config.toml
head_dim = 64
norm = "rmsnorm"
attn_scale = 0.15
parallel_block = false
init_std_o = 0.0161
optimizer = "muon_variant"
warmup_steps = 0
max_steps = 9260
dataset = "wikipedia_en"
MLP neurons of a small language model. Each row is named by its layer, matrix (gate and up: input weights) and neuron, and shows model dimensions 48-143. Each number is 128 + 32 x the weight over its row's rms, rounded and kept within 0 to 255. Numbers have three digits each. A neuron's up and down rows have the sign that makes its largest values positive.
A block is one neuron, or neurons of one layer that tend to fire together. After each block is what it responds to, as a language model described it from the Wikipedia text at the highest values.

L2.gate109:154147113149134152135170112073179098157154085116095148186111128136132130137099176128135130123140120102171114073069150153079163131114174146090142112153161067097143070106113142119196090159130117104152150128130094188125123127156143173160086140090113111118134148125172107079128116177127115154
L2.up109:111088108165141093089104093143186131126104132122091066156057065155177118120095127085131106137119132112135125093115146127106101143128156121123206095105227119113111090084145157195100097174150139152149136193144152100152172154137124098113176127131126106149159117188130112077142120168148136184
Description: Final digits of numbers

L3.gate1:138123147101093053141143139115115089138161117159112119137119156143181114117129093078167129166108157133145151156093093076143081133128105143116135109139092126146110117131162159125109121168134138123102144077116124109126077189105056154145168153045171122132095184158174052181100096039127126167
L3.up1:137133138076111167110106084132103135109179135151120101155118127104152091165147120168121124148183054180105059088107084104138186158151164136100109187079174162077155108076099116145183139109150142135116139163063097095145137127145138110139067103121125192143141104160096177104153137194095167097
L3.gate32:194173049148049100117105076115173135166117064158178152145091102161165138138159158156137141100104116115154176155127097071108179153135081150093135182145170150191155099153069119216159099146146098104128101145099136144162128093135122161126146112125093118082144139186126106131177057093085131130
L3.up32:135085103139088127097163112074058143171105119124143062149134151135150163138092118107139169119149132128154152134137073162107159129100081189145115135166121166181207080096081145185132153162152139097156110146110148105093131116089128119113123132134155125111109065128155130106078096113129146145
L3.gate93:095138166176134164097157075150080130082123171143177119157119121090148091215137144147119142236143127123136101146139107130147168152152110099116144141152175069089134135150142145097178156095081121176152112172170065130158132154069085154104145127065129139081103143158136162133111079103095094110
L3.up93:142117158172133100098161122168132145108119128125151106129111128118094129145123106173141186091093151096139122181130164101125130116188105120140151116154100109109136120143105130133091059116108061167176127189147117169191101089123088143070124123112105135091110136101098106125105121165128098200
L3.gate95:192056087179071119099068164121140145152105167163138136158145143115152147116119146120143117161052145127099144129107124154092119102141152138142127166127078196131158130115141114172150107127094111136100114120166119141092075191185165135082153074138142159155077137131117183165147143114114123108
L3.up95:168083147111053122124128151087140099178117177155086120157119103115152063119158043125120104136084156126151106170190100086144150135132122097122115168145152172125096114164098108145088075141088103167135159100128134097147074154101085130129138157090141107116098140086087154120133120113121095111
L3.gate175:147107131170152166179038090156174121180158116090121094191119139103119128072107140098160102164094129124093092115082112155192154082050138140123172173126120159121099139080105099167168093090077152163176086137125119183134147108156142116105113188173122148064135165068103140166118081152116066116
L3.up175:133094095162154115157097120116142128130143149072134112163216152083094157070126144116177164142094139119120144092115116097179106117102172086156146184120151117158119169094172135089118080150114116106132091174114199115131175099142148107134090100122087182158079187166191158164097098150150068085
L3.gate189:128148166099138124134167099085133110125156105097076111126193134167100112174149087155100087112073147184118099129121124102142145152146174128133190189176142099156135132166143129157165157133143072158100136137186174089124126119166103119132127135132111133086155137105197127175113109118104208142
L3.up189:151109070093123117119102123184176134034179100124201108104111131167216126099117116066137133119109147191118129097142174143044118122103105159121157147150148149152111126147138120137171068115114098171126155102168118094109149185113145135142110140104120149137129124136107134112070119085082158146
L3.gate200:173101108158158054143100112049144098056147158119115134129085127128123099152165166113099110188108097144098103135153151096148197150163176166148112121117080101156096182119166086117124158139159088097097164176191140135131114139126119048146187113111098107101112098130132162110092115117089129154
L3.up200:167083103106135162097150071080139201073157135085109177203118104071180082142147072095138135161076153141130148124095123135123084111150182174099132140073107123122067146143158159112162126146085080146087115101095141182175154108125144187176144145143137207155171150134233164168124128118111170143
L3.gate201:159124133147085150119115117124144139149052123129175180125104138114129142129170103074119159164072125132114132138135102170095192122127159116165073123172163125191120154123109114099131136114160153185213108165136118149230170113117133113158095109135074084099123163130126165172122153092100106121
L3.up201:154090103155116067171101156180145146117113154118128182106091138169176121119114105091157145161055152123123116123127118161134156151178140157170130125097116171095070111203165127118114162128133097133139117135140173131165135150119151188144109107132089152144092153094154179182127158097122127194
L3.gate248:181146151130143151083185109100200118153167151149182111128142075102176142148133121083139121111162141098112133104165130163147134089101169121130136121186160120141152107110095175164126091106153112103110092163160121166141114084156116146099120092115089176151079078145146123088091104159074157129
L3.up248:121063051132195116160158131114117130075101166110051094104174113071160124091104131135188101092080097127169114152076076176131105101064109151153115139101132110092087126108169085186141159148072118156141112106127179085067110076105116162139133181105149212091084106150131103112171104082081168139
L3.gate253:102148176141157159167159139101150088084091134106127148097133057170116184110129134101125167151110163056189088189074127141118116157151134137106159181136072080085111184160157148102159074158133100100143170119138165150141180145115150170186104152123143123105173140111151183128205080079108117164
L3.up253:155150125190178100112158092171149142116109150181078098117095113112118104223190065138163145135113121151060109184125155129131176073089138161122140111110115131149137149103140117086107105156165077057115111150162066115167080080142156179094070095167120165123085105115143143119124107083091158142
L3.gate269:141089139141142118119102171154136116126179084180135110092125163118094113181139116048141086178115138131113143157137095134127126220089171126149185054164112130173136106165151134164119100147124172096143168183163115087106097119122076088126094122107085108160101130086093159090107146129146117124
L3.up269:094138142125153093182126125138175108122132109136092091129107139059102118113146095150109173118139120114173153139135098186156098150110140204136135092142151119139150094146092128156157101120127166126104159080131089049138109153123105145113162101116170138174146068181096142099117112093113112144
L3.gate307:121121128164131116174139134166138132062087106129208132106129139105126152095132147146110143158159164133119064123081137142060132131158143118105175097127123150131132146106141149182180136122141111159146124147075107119145126164119139187113124111123094102135159105118058158156141163072093116112
L3.up307:179133131073151093116100088149148110153068067136158069187177132160054141132190107088129149144055127124060131144118082114103085189124096141168120151122136160132139131126160110136145132086142149149131173129102115125155088141130124124097162181191139102110092097091140125158135176114119122175
L3.gate318:130129080096135145128117127171140041096092074112124076064120095116121187191133112134154112114110170110085087132150235129159072116067123130150151128131095168179094107114135167131193091113139098106149113153164096138137091111155120122179085109100134120126122108215090079116142144163121155153
L3.up318:177118109176119133147105134136115114159122109136139089110158089078130185119117104122137117085139133088112111132140132149140129098089094131102121086127172168114148112140089128110146147111144050153140156164156146096165117088194142165093150108062137167162081208127127161073166122102137180092
L3.gate358:125112114109139145097121160163127067066150083135143159124174101144157143157114091040141110091059130136197138132133157140126127135089127121211166146149102121167154127059086165099141131073138092167075125157138127109133186118157103149131047137143114194165135113133140110049113110164159112093
L3.up358:107079155124127128114141062128182179110137112134110148101141130215143160071120145063132209150119090137126170146135131111111114139156046140083162167113155142153112142120114071114104145113077159155107118127112142127157133167090144142133171059150079109117120131100106101073144140109163058152
L3.gate402:059151106121145156051122133081158117074129144131142144124113194122142173124095080106090135139071155139110102196139184091082151086148084090131197108121107169154165134112111107115113073079099107145144130116137136176118109138142144123144165101064164122150140143133150154134184133159143149127
L3.up402:128122163103115120130102117174112103145196149148135147099116172074128108120181087131150138142142124145090159179158148066138162083127100141142147096103090173169111128120107151087167098084119145138081138233159146114134104114092133122126088102105101114172150164129143157124089131157145083138
L3.gate430:157135148143136152119171146141156056148154139170163130098155093155158110168073134090149167156092138089139138180102067149096130123172130177151101093178169128176150099115106145134097109139137135111146163113125175115097156117071121129145108124090163160130126135134107124089116129121140159084
L3.up430:110124045112085114146097099184139150121082146139133095148124192081171121074101082172120145121176143069096175095170146166127086141130134142130129159112090090113153105158097137176091062085124135141121131096092090173090067174090145143152139123145159096155083128115112122153093084125091139104
Description: Connectors after proper names

L2.gate142:062173069106183176118173128095167176150128111099093136138156175130133207064079148133111158098123189114070172183147173116184103136152170099124107103084062138189132108177110110059140092168107099113134145109167121119133128125111124124167137110125086136101144156168172111099109161147113123158
L2.up142:173128143180157113130145150115104149147087119179120116103128142144134157121127175166095089132139108139102147082155153189118158151100191098108114154178166146110098096150133188147124110114116066130170154144098158175151114112179110196181135128095117120106116115098124184159134085127085132161
Description: Month names in dates

L4.gate16:110147143083122158086119123117160086060150147139121115136081101121147164087103111173121036128125133112147128122135137137113118091143148106139130122169117139203122193091175112163125143156135131164107067124143120154172121118082143122111111143136208045175074208134190117078033109144105132104
L4.up16:127104111125092188105102148148082090099108106130121127143161130108132120121134169175115123111086177143146154125082098101075129129177083040157151082128153090079139151094133210145099099147116076125113150163079091141103130095134088074143099133073063127127103150124121126106055168109125170108
L4.gate72:097124095124160098105120175202151082169106138115125064113156144137139114091185126171134131134177053142129106118092169123100155084105128137128126091177166075136132192141176122079146139102139136131089102128155189201116122128124134112146119125094147193154116190093150081136092122097117126073
L4.up72:109123114141112188146104112110148073133108108161090116137156099116130160118098147163067159091118077116135119135117163157117141165116114144090094119105138103128149173142098100151115087130160181194067154089052115164139121128112113149127127166152175162074135120150155133106110160105144209117
L4.gate80:140072145079117088169093099087159094184136135149079148145039124112142097137120185158138175169059081174116132120123122161120183093123093160128108169169132098181148150119152159110120133094100177141089152131084114036073089100111121133139140178118103133166107083159127136137084143107129145135
L4.up80:157042077127113152134133144132161127130160131147113128132078106130134170089164094133125130089140132109174119075129139136163122135119104107085119135126104184134123123123150109104112084140109153144120141124175197094147175112122116159156209222084058115083091101115142118092133145168179112171
L4.gate246:133145098149082178102083137068105131111203122159122098101076132056134164125130122114100094142154147143129157138119123081116086149125167125108147127098169150091132142177097209127093133142060116115095127127129134111110178103132065114179139120175190097176103161069160153143160120080113185111
L4.up246:100051148128098160101096163123175143107120164174107114090177137140160088137128111198097152123098076127156170094135179161134110098114068061179131124195068151093083111124099105147098102149108160153082123114114142185129091153119099089136139138096145135134103166097140091133142157091154144124
Description: Number digits; nationality adjectives

L2.gate412:167104132131102101124065104099086120111086168119193134072134116153118120169188070108137160110082138104091175166062120179077120110129158162120088119180134145078052077078185083120156103080161164129106089131172135153148136146148131120206075134084095120147155121058178151120150110144095072106
L2.up412:077106126152181133081107153128096150177167180146196115129137099086126145117144105094139155183112129114158099139122160086103111099130171074128123122091142163187137140185143113124109178119077057167110106148108122137110170185162128094127102107101115146118103092125154086139149183160179123119
Description: Commas after names

L3.gate12:060158072111128122111136137095138079160131155148116105149136149097189113137120093155110084137102095114104107137098120155147195183142145119129139121102131122181107101148120095165156139100151106181110041133143069161079141164085164145129122114073099151168118177170162150188147156123116144088
L3.up12:159124118161137075074214133178154080178199148139104157129110119084161156174142088146191126124122100077069156143087133123129137154230084136113139138120088085089091107090175161169162089114165120105054076126115107100162158191155097126079145164119178153110104160068142078140101174066143170137
L3.gate21:099091144143126103098184139072136091160146164131073162107125113128097109141125137087157042160092153097099101160109099161118093121144102164165132241156090109220131156128110093148145132138124136090111142129143117111125081170152095102150141177186101133131114133101098209158079150148121142156
L3.up21:140109049162076150141108167093143140099175110174120124118131156158109155154145140160094107106092141115115121194103118151166091112165076116096154148157125108099126138193193143171087130089085111143078163094155157130122112116169134136111167143111109086075169142111099137181100151118110154151
L3.gate57:143096102170142119090129131159180124108137147130148158114109119126096116174126134130134109051106151134109183154126078115184108123118027095202059070143137076130127133149163142140165149133137161082115136165140110081116135158152123093075214170108103180094085150140111198198109109079120113175
L3.up57:175150170155144115132125107116078074139119084130136118114110104079105176139095171073091093147084107136116108143117159114172158150173146133121106170149094107147068094095091139029137152066072094119164061150139077105144156101125131132168125159128066103114124113202086152147167161158149101102
L3.gate58:152106114140142152130126169092084159111088112136109173141121133169140147134160112107137165121074119120138169174134141148124134081140071164114154109160124138128192098139113103117146068061104148126088144112188100110160076135172135148152142176147152092155137168183077137105147126118109096121
L3.up58:132131134097146075133166126121140175162121142152130117141121184088087165120130101119110168088164072104136143169088111123147097113102158137167170161097119099198134185126188152165144141143072166162113200177175152107114155098136127107147132111203130153097156135131136134136151109097110173111
L3.gate59:142155138092179117154092169121130108101148143135127088092184160135112122082149156149106176126128138178135100125081116110114104181135116087110117111107126095166104168141137070050178150075061124137167154133167075088120135093130107161148139075112108079094136096075129201165123090161137137155
L3.up59:166133104096109135111160111161126214144106145136150123108166186218091122111207145097142198125157118124170156155082137084123130148125133126068139122133174142167108127163123187149136086118094118089146099111168111100180148133115154166096121075184086077077135104027099139156082081157153165114
L3.gate107:137140151080147124104144133099176156175140157092083147114099217121150201094085128129112150104094148165128050110150182145129088120122111146136145122155158044104127143098143076186161136078151220171156167118161124093186133164133177178087142093130223143089098132093127124064147130136123159128
L3.up107:099115097120057144099107116149152126146146159178125117116145141114163138112137098132153155156108136140117096125095056182137141142183117135141092145165099178096124207120149135118077124117133146114137159157111122095067157159198102110132077102144174174210135212175147102121108077180192090072
L3.gate165:118068164130113134123066137110089191201135136153141135112104203174132149145166078174069153139156109120152151060165117056202116160125172117172127077088117129112201101150141133144118113146115176211161151101149093142075102137162073092145121207149195140114128110112143134164144128104169123128
L3.up165:143060167178049171120123143076097124141109163117173131112066186100144118120078155105177116065158161160134141151128123072148144105176076074137108114126154152152123054152096125132096072099096172131145118164167121105125118086120140178128130110114114109093165182111150086132151086145072112170
L3.gate184:151102073114102181151081159138148053099116133163041153130134115124094101106135139140079179100182195102144118153117112144178151089081101190139165099087103095125125121109072142068154149152132137089157079130093093082073133080151105100083130178126185152168028159157158186146188083155176145137
L3.up184:149159128090089082121105133127158107131124126144085080120126113095103088161171159133116097178133072108115166144145128135160112066130051048164162117100168151134165074106108117150120124073118155147048183138155175156148139154105100122110090182070167126112137152060114121094133096103163138116
L3.gate188:113136101174139093124067167103184129108049171053131096114106131139127225148121143104138097109122120149109161097094185088131127166146131086142102114129166135154155153112123141148117078145063092120075157122122135100095175128116155118165119120136147134136165141149068091160090126076127114128
L3.up188:132158076170152153148110149125161071139120108143163083154127091170186146131098114129115149146052102154091122177126173100151082136180110119110178166141069128138090157147120116136122086176169112096191139107125170115041115084100101126087102163061119135127140170087142159160139164122128129142
L3.gate236:129177065102101145125089074180193180121128087109098127162191112073131168109178139113112217128144132122111121077154125094168161148112119125091123124159095121107127092183104094143170167074162060134167105133170163148129083073151149137139145103132126134112162146098106173165111127155151121122
L3.up236:141146098096145142136166142161149070177101120087138139043151091133100155081143164146144103119181188061115086092130111055157197123074111148128108137123062144111136163097092152108171130166129094099169157128123080151034136084145153119165136141027104139150184118159144177178129126042121076118
L3.gate242:130161130104107158115148100115136151156129134161094149137121142134156150125132143145084045093110140124119167190120181099163093147093128133130190133136122142127049129143184155089107129204089142170119173090147119087111138135123124115139143165067176196108163111077119185124139122042112132127
L3.up242:115122109102111092117096123172102061196111117107123129079198109136176127141107096051085079189102142146092159099044159074133152105111128113106130150088050151149118135115108139132134074061134101151138097138168118170137145086149112167104096091121137089131168139097141102064160161140115125119
L3.gate267:121187184115148124132140116168151092212131141145139119182144123115121151155106139130180102131171093139130134136123128167157118068122151133109106112183122117152115125108131136159145171122094144129125074163133082094114098142127110110136137038132083126139087191205128195103124160180118156185
L3.up267:195098076135135107114109171143053196174129139152076105129091128126103172108062082141153115107099147149141130163162142149143128081110122122146107151098145128116095111119076060130136211123057145154123179168164146097104188152179106134157122067168114151134157137116131146166158096089125123189
L3.gate330:116157145087184149132093100176136115097124116100099143184116148113152147112131132180170086145166164129115093125080132155198136158178153090093133109167121105098107183158152112098111132117101098149165213139050114124112150194165140140093145134110160165140081111178133145169146080160117125138
L3.up330:155168119097134162096203052143127104141182109090071107157144146099147169161142089119118128094100137088155039111152109158081086137085133098173121063120086156122149120164140130112119073108084129112170114083184093114086166071136134123129143150156151153096112153079096096132117177136135167145
L3.gate364:118154130097141109121140048206129131186142146120094134106138132130136220149041115128134185124094126076094095117146107146074163092157101144070108097119134122166109196103155165197153129140142162177115136152134178088111087118110120116046144076190175091068128179147133145148138062172127104130
L3.up364:106138166080086151140125153104159098130160119162128100091130086092156161167137135128104115131143090045145115160148148124111145052074088071160173202169089145095130149117175139163127098149097129172083087138092134113105133143166074086113097101162096061199083104097105113125131113117134182150
L3.gate394:098086138113152180139143168159150107109138094112150179097099111115129137185157068113158137144093175094157123130102135146109121096131138171115106161206145154137178106084152144165131138143167118123144135139167136117101172163137108133115118117129172125165060110118187116153116164173179109108
L3.up394:158126156155131090109125135157176140088137151132091121087157100142093138133145092141100156166182132141136155139200139095130114092142164077067119137117147102175094130034159183172101046110111168103196124105149078121089122118066151156062046146105180098108161115093106135128158168107135099073
L3.gate442:126128119137148157135129116139118082138107153103101112109080108131222140142068187073189137168130172137217141106169112089163192073088106105121110102155116147114158100152113130103102118164140135125126157173164144107156131125141168161160170124136128133132067144123156129079118138117119216155
L3.up442:102110148132159165126127166138138136196126069091098111107152105162109134141165103143154171150108152124111135153084106064141062124144080091077118158154163186143124105159146130093147157135124078177105113146153090093178169118131126095106097133146147133121123104065129189119113161110145140089
Description: Month names in dates

L4.gate116:149181174114163126176104144140157094252164129114099148125119139115122085177126099139131052119092100122124148105131174115140140193093148158111166094122189074180213112136134126156134109071113187125147123106142087129133129182124084156105118135118113136143138090084121149179099144126101114096
L4.up116:114104106104182086140202154120116160154167135137101135147174157099111125173167130122120081175110116128118170100136118106125173138122136170099143193109131126147150141148179086170130141151137093140097156089109136074106095179182106103162096102148135115082220121149156087157079194099119099143
L4.gate239:101126120156154028086084150061200125142183139133145126135132110104118149176132168157153144120133131131027135147107144128112070098110090159076115111074134132163189121164092111080129130105176079158136147071099140099211109091159110143115155150155161116094155118039073123111125148136111124078
L4.up239:096120103140152068103133128126139136103134112130102218140139161101115124153160085120186147118158131143127080131179099126155174091152128121104104121105094147103122161150141154118145086141144152068119144088192094124127115113143133088148091106110107075142201152160101180170133169165118172112
L4.gate307:134155123139122158139086146137187115184100142088180120101140111177155127117106120144143152104089141122057118085137190144126112108078158170094101124175114134149157139138118149125143094112122120106144162148170128096135171153181121067052159115161124089202101151093124159145083113117093129162
L4.up307:081174127083100137098136141121199089182138126136107167141176088102109069110142029112112139113125131082137110141167161098141080216116159092151127155135171177133163189165089146111065102131131095128145106118133150113143164149188063108174095130103054115148097136137091167061113126121108071103
L4.gate352:114156123133070166150147091120180090183157096136149127179150069109141145094084129063154106137178142106127158168131142076136138162161119151062193120122125127144180104102092133121131083142135080091102180150139164123157141098135114143167091173140147152114142147076150164150127118146079134090
L4.up352:130143152156168132060112132214137153230147171144123111079126091149178096158078097118123181169136163205076115136113112120100134118102171088066153082110053059149115156122085106076140071163154065119103188118176140098151159136144085058107139131097097097102084133141187155145108123110104145110
Description: Date completion tokens

L3.gate40:109134158164106160180077141094162144083134144104180126163122123190085141102167049124127087147108127160144126142070190165152132134096093176174152122132150107139134145080109168126140194187086089171108179068177164166162218143126121099167146111111122119161115146129133148146090073142085092122
L3.up40:129119125104079130173129124073126068164153147160135145075126122102147132098140120142114055090155177136133113180071136216181096173152134136163125089156169125171168137143136116102139172119157146198120104103125190117141140117137078112116121113124119147146133127130107177155149130157119160117
L3.gate49:114094107124085187109123133109123116152243156137128119107107101107149113130158121102166075192140095122099128100086123151143066152151132143164147157163166119109151133122157153124093073165094113137069159174165128103078133064195128129162093139087130138138152135133102122103085113136155106091
L3.up49:154151144173098173114080185078120076140177130147102138173128191130089094111123133118101093088135120151097164128150134128125100134137125095151104177081158089105164102179165130135101154159170094146129114129170167089105131133133094134112084177190139151121171132150137098053071100094090110085
L3.gate68:121087154153179138170058158153156099177071098174067176124126121105147071169138123093140126125148120155114075155113121093076136143126098064112140149157064119138218156176125103159177099148083141163095135082098108159150142094127124120209092063089190084138093129128098136174117128145185154137
L3.up68:152106084090130136051074150149126026147108145149078153149118127195167129071109102154109143139132112110114108101151085107101136087160117081056132081132105129098112057064159156137146091147109114117145090151075115161122122141127151161125134100162140111135096149093135168190173102130128054103
L3.gate90:095102071142125158150117107092076195131127101135081159150135094151179106103128103134145168153109141127094116157097136124115190087167087116150129113167123142065138109160135125101113154159141140196122103147131124151137109166057149139118117142150141153065126142095151148062089098150153087130
L3.up90:100113066104137149095114130125098148096096114167147143112093117113147088096111140115093138113057147130162092191139129112089107104179116080149125072162180154135145157094120105156076111121081107190160164135090137158156120135117111142212155118165132090097154122083170133144078160126125153147
L3.gate127:145085122121149080077121179179106080101112183202142087181087144124208103126197099144139144106180171136122152070146121189159110172083068106148115148136134116156142109153147155150138089152127138090120109177135149149125144164139171158113154071075211197067153193076129126139163184109209130082
L3.up127:066135105081122130052184087077125138181098156151098164120106160088174124175165111180168178081144175066116111151118142176126158110136128057161147168098091119073108107157119148137094074168112180171127092135119093180156135130115146087151139053107108177093132120128101088153163098165157153109
L3.gate171:150099075044121177090131159165117077110158131129161092191065151184217201117138121148161114114191087139156060053114139139110118114131155137074146160101086129110115153168139224125102128152125136144122146130124186160140135181120116097127091142109102127121104125144063099149051133110099186131
L3.up171:072130066116170145115173109120117087151117183230078118139094068129122133149120087124125090110133141158088113125115084142123145115153086158080078130151170042111088101126102184144143123136101125144180171163156116123122118161090113144144190107101147108118142185113162140107150141105150170117
L3.gate173:170111071137113139158182187079137134171129103117134086102091135131100126052154149193161115087130154136118166078057086096141159073154142141122123123089188089170102118104129125141109135117105127212171131127128161152157139180134099158159129115107091146128141110113142141174112144126073125075
L3.up173:145115040107101143136148112134093135124131119110132102131153148089154085122141114099147180088172116109119114133128153100122183145170120115117131129121138118123138133056166124130150098172140158145151168124114115142163102177157123082142164123104165175148125146063060124125078102152107115082
L3.gate193:139138161157102074174123127088173184136180112079141109091063150115184118120063093131101144116133092135129136098095095127121148140137155146084104165118126117191123129087116112201151180126098084191162133029111118150160147079189201096120118130099097105086159096175114119113116145129150178125
L3.up193:091081151093108121133150164075154123187180156127130178103077189159138159159162134101078209124126126076119163090143159138121144119169182102143094109116115150210141145151110085105131148154111087120143136115111108158179144146155118154123090110183130148050180145139202125075049130140167127187
L3.gate308:153127099112090134115156215137127084066109184108102082051162148111117083143132132093200074134194160109120117149113139166167140104114069153036135112174097165121056181088136142204132167108115102114081122125150101149124164146101115141063095082146142112128118163113207119136086126099132172106
L3.up308:125161095092124129177141137102144121128126149070120077109143155081153088117166126136113088086159081142126132120126194153163150147135100112155130132152113149222112222129115156144116100131090155106133135122133114113113159147123147134093137074130123135131073130121115096139079123127132149168
L3.gate315:074050125088121129127165201156119122137081170095189136103159163140176170141138177113134138154204094101097099121158170183170156082072108147133113147147071171104077107122152129126195130148177136162093103159130096115106149114139144134100154179130136122110130130100162093161067132126057107146
L3.up315:091073083109125107137162152090082131157059130134121095125109157115145158133119148131086155123107069095116160140139109119103171105150129084150117106104169142059091118114134181126167079184117163126076094134165087167171165175062197166118054117139172121123154133160091135197118112162132092071
L3.gate316:133106148123150122109087090066132128109139159149166055122121074115150162137151131100164090097105094141094138170122126117111181135120138187162136134175122103140193127185146108185153124128113134129097132162204085078149120104135092163112147167130103159100145141167108154150128180154148146116
L3.up316:130135154166128121125107126073172121103192149115092119162115179119111111159155081105127059139117187120160117124138136083099174138102114125140156098006113149162170104125068029126115119149159088137110107125175047057150076122111096129160135148106121070102137191195100196140155127149142134103
L3.gate324:164106086128103159138113090149136143085097144078133102147121136154165125108082075140097072109105151128105110146136114123076119096128096129180159078125179141169055153122155116126091107060111110187038159142167135120123173069127107125153155118154130123167112083139126133142184102099120112111
L3.up324:124167083030136124151144144111097146121134169129116093132139106076110090118148128126135107144124093137137125152102147135187140123083073170123079127120088128119104121159098177164146120139063165137127143159179075131105147141141078101071151102134187133133146115145127139146112128148138136136
L3.gate342:123076121125142141152160144157134158099111085112094136124146124139160078212151110159134072154076115167120066141164063152145099149145098134165142075165104087163115127160088104129150069113187131065079109118135104121134087120148077150120154165180199091162116129139136157134121122079122132132
L3.up342:168148171142121184175204120122169121098165107146159139131135126116098133172141118180139105141072142124163150137061137166157131178121069135134111093136187158136096089117097151084142115104155144177074126157112096144156082080145067169101148093109134125150085165099127111155093155138111129155
L3.gate376:126151201076118198069070106121126119059094144139105166117132139142119110140103154204132146139118115116116083193106136166116141162147173164136138153119126049136170157096149108103134095074102121117106126164076108153132136125109161110160105148094076123131072148104103173087143143129132106096
L3.up376:152149146136130087126108146128147089146124135097125156083065172139191149154124116142134083141116101189080115148123084116076084155077160109163157143093130070147145215165122081140205165090101116147175104128115103109110116086112117146115106116069121100160140147109053107124140127167111114155
L3.gate382:109114127150098127143156160106143111171174127171156174143104119127135094102108144164151110081121189155122098135119169124131193108142160109164082133052144153140175153192099139106091116165070128219161176154132120097091138136137146175145136107092113109199148158140114122090140115098068107119
L3.up382:100125111136104098172164145087187142091118172156139135095104092195124136134134106107138129149067178175086114076154151153113089101210105110137115105095111099139154127083123135055073096132158114083150148148174134097114137093197135127132159116113100130153188165140092170147070107163069078076
L3.gate410:154163111113087166112156106126101096097111132113083161058153129133128114132138122078125077139143113128158088086121165123156093219162070148191144143141084135171115125114136147145160076160168156136132135171143082187135093092159155083136108136170121111146072090089111129098172184127137123087
L3.up410:163211135105112094111072082184154060141110125130100160116095118154128103183033158059109111224123072135136117173071122087131129125180102208084118137194089083101135086063123126143149136127158162165114154083145068122125083126110115104130090150087173128155141186114180127168099149132129084086
Description: Final digits and place names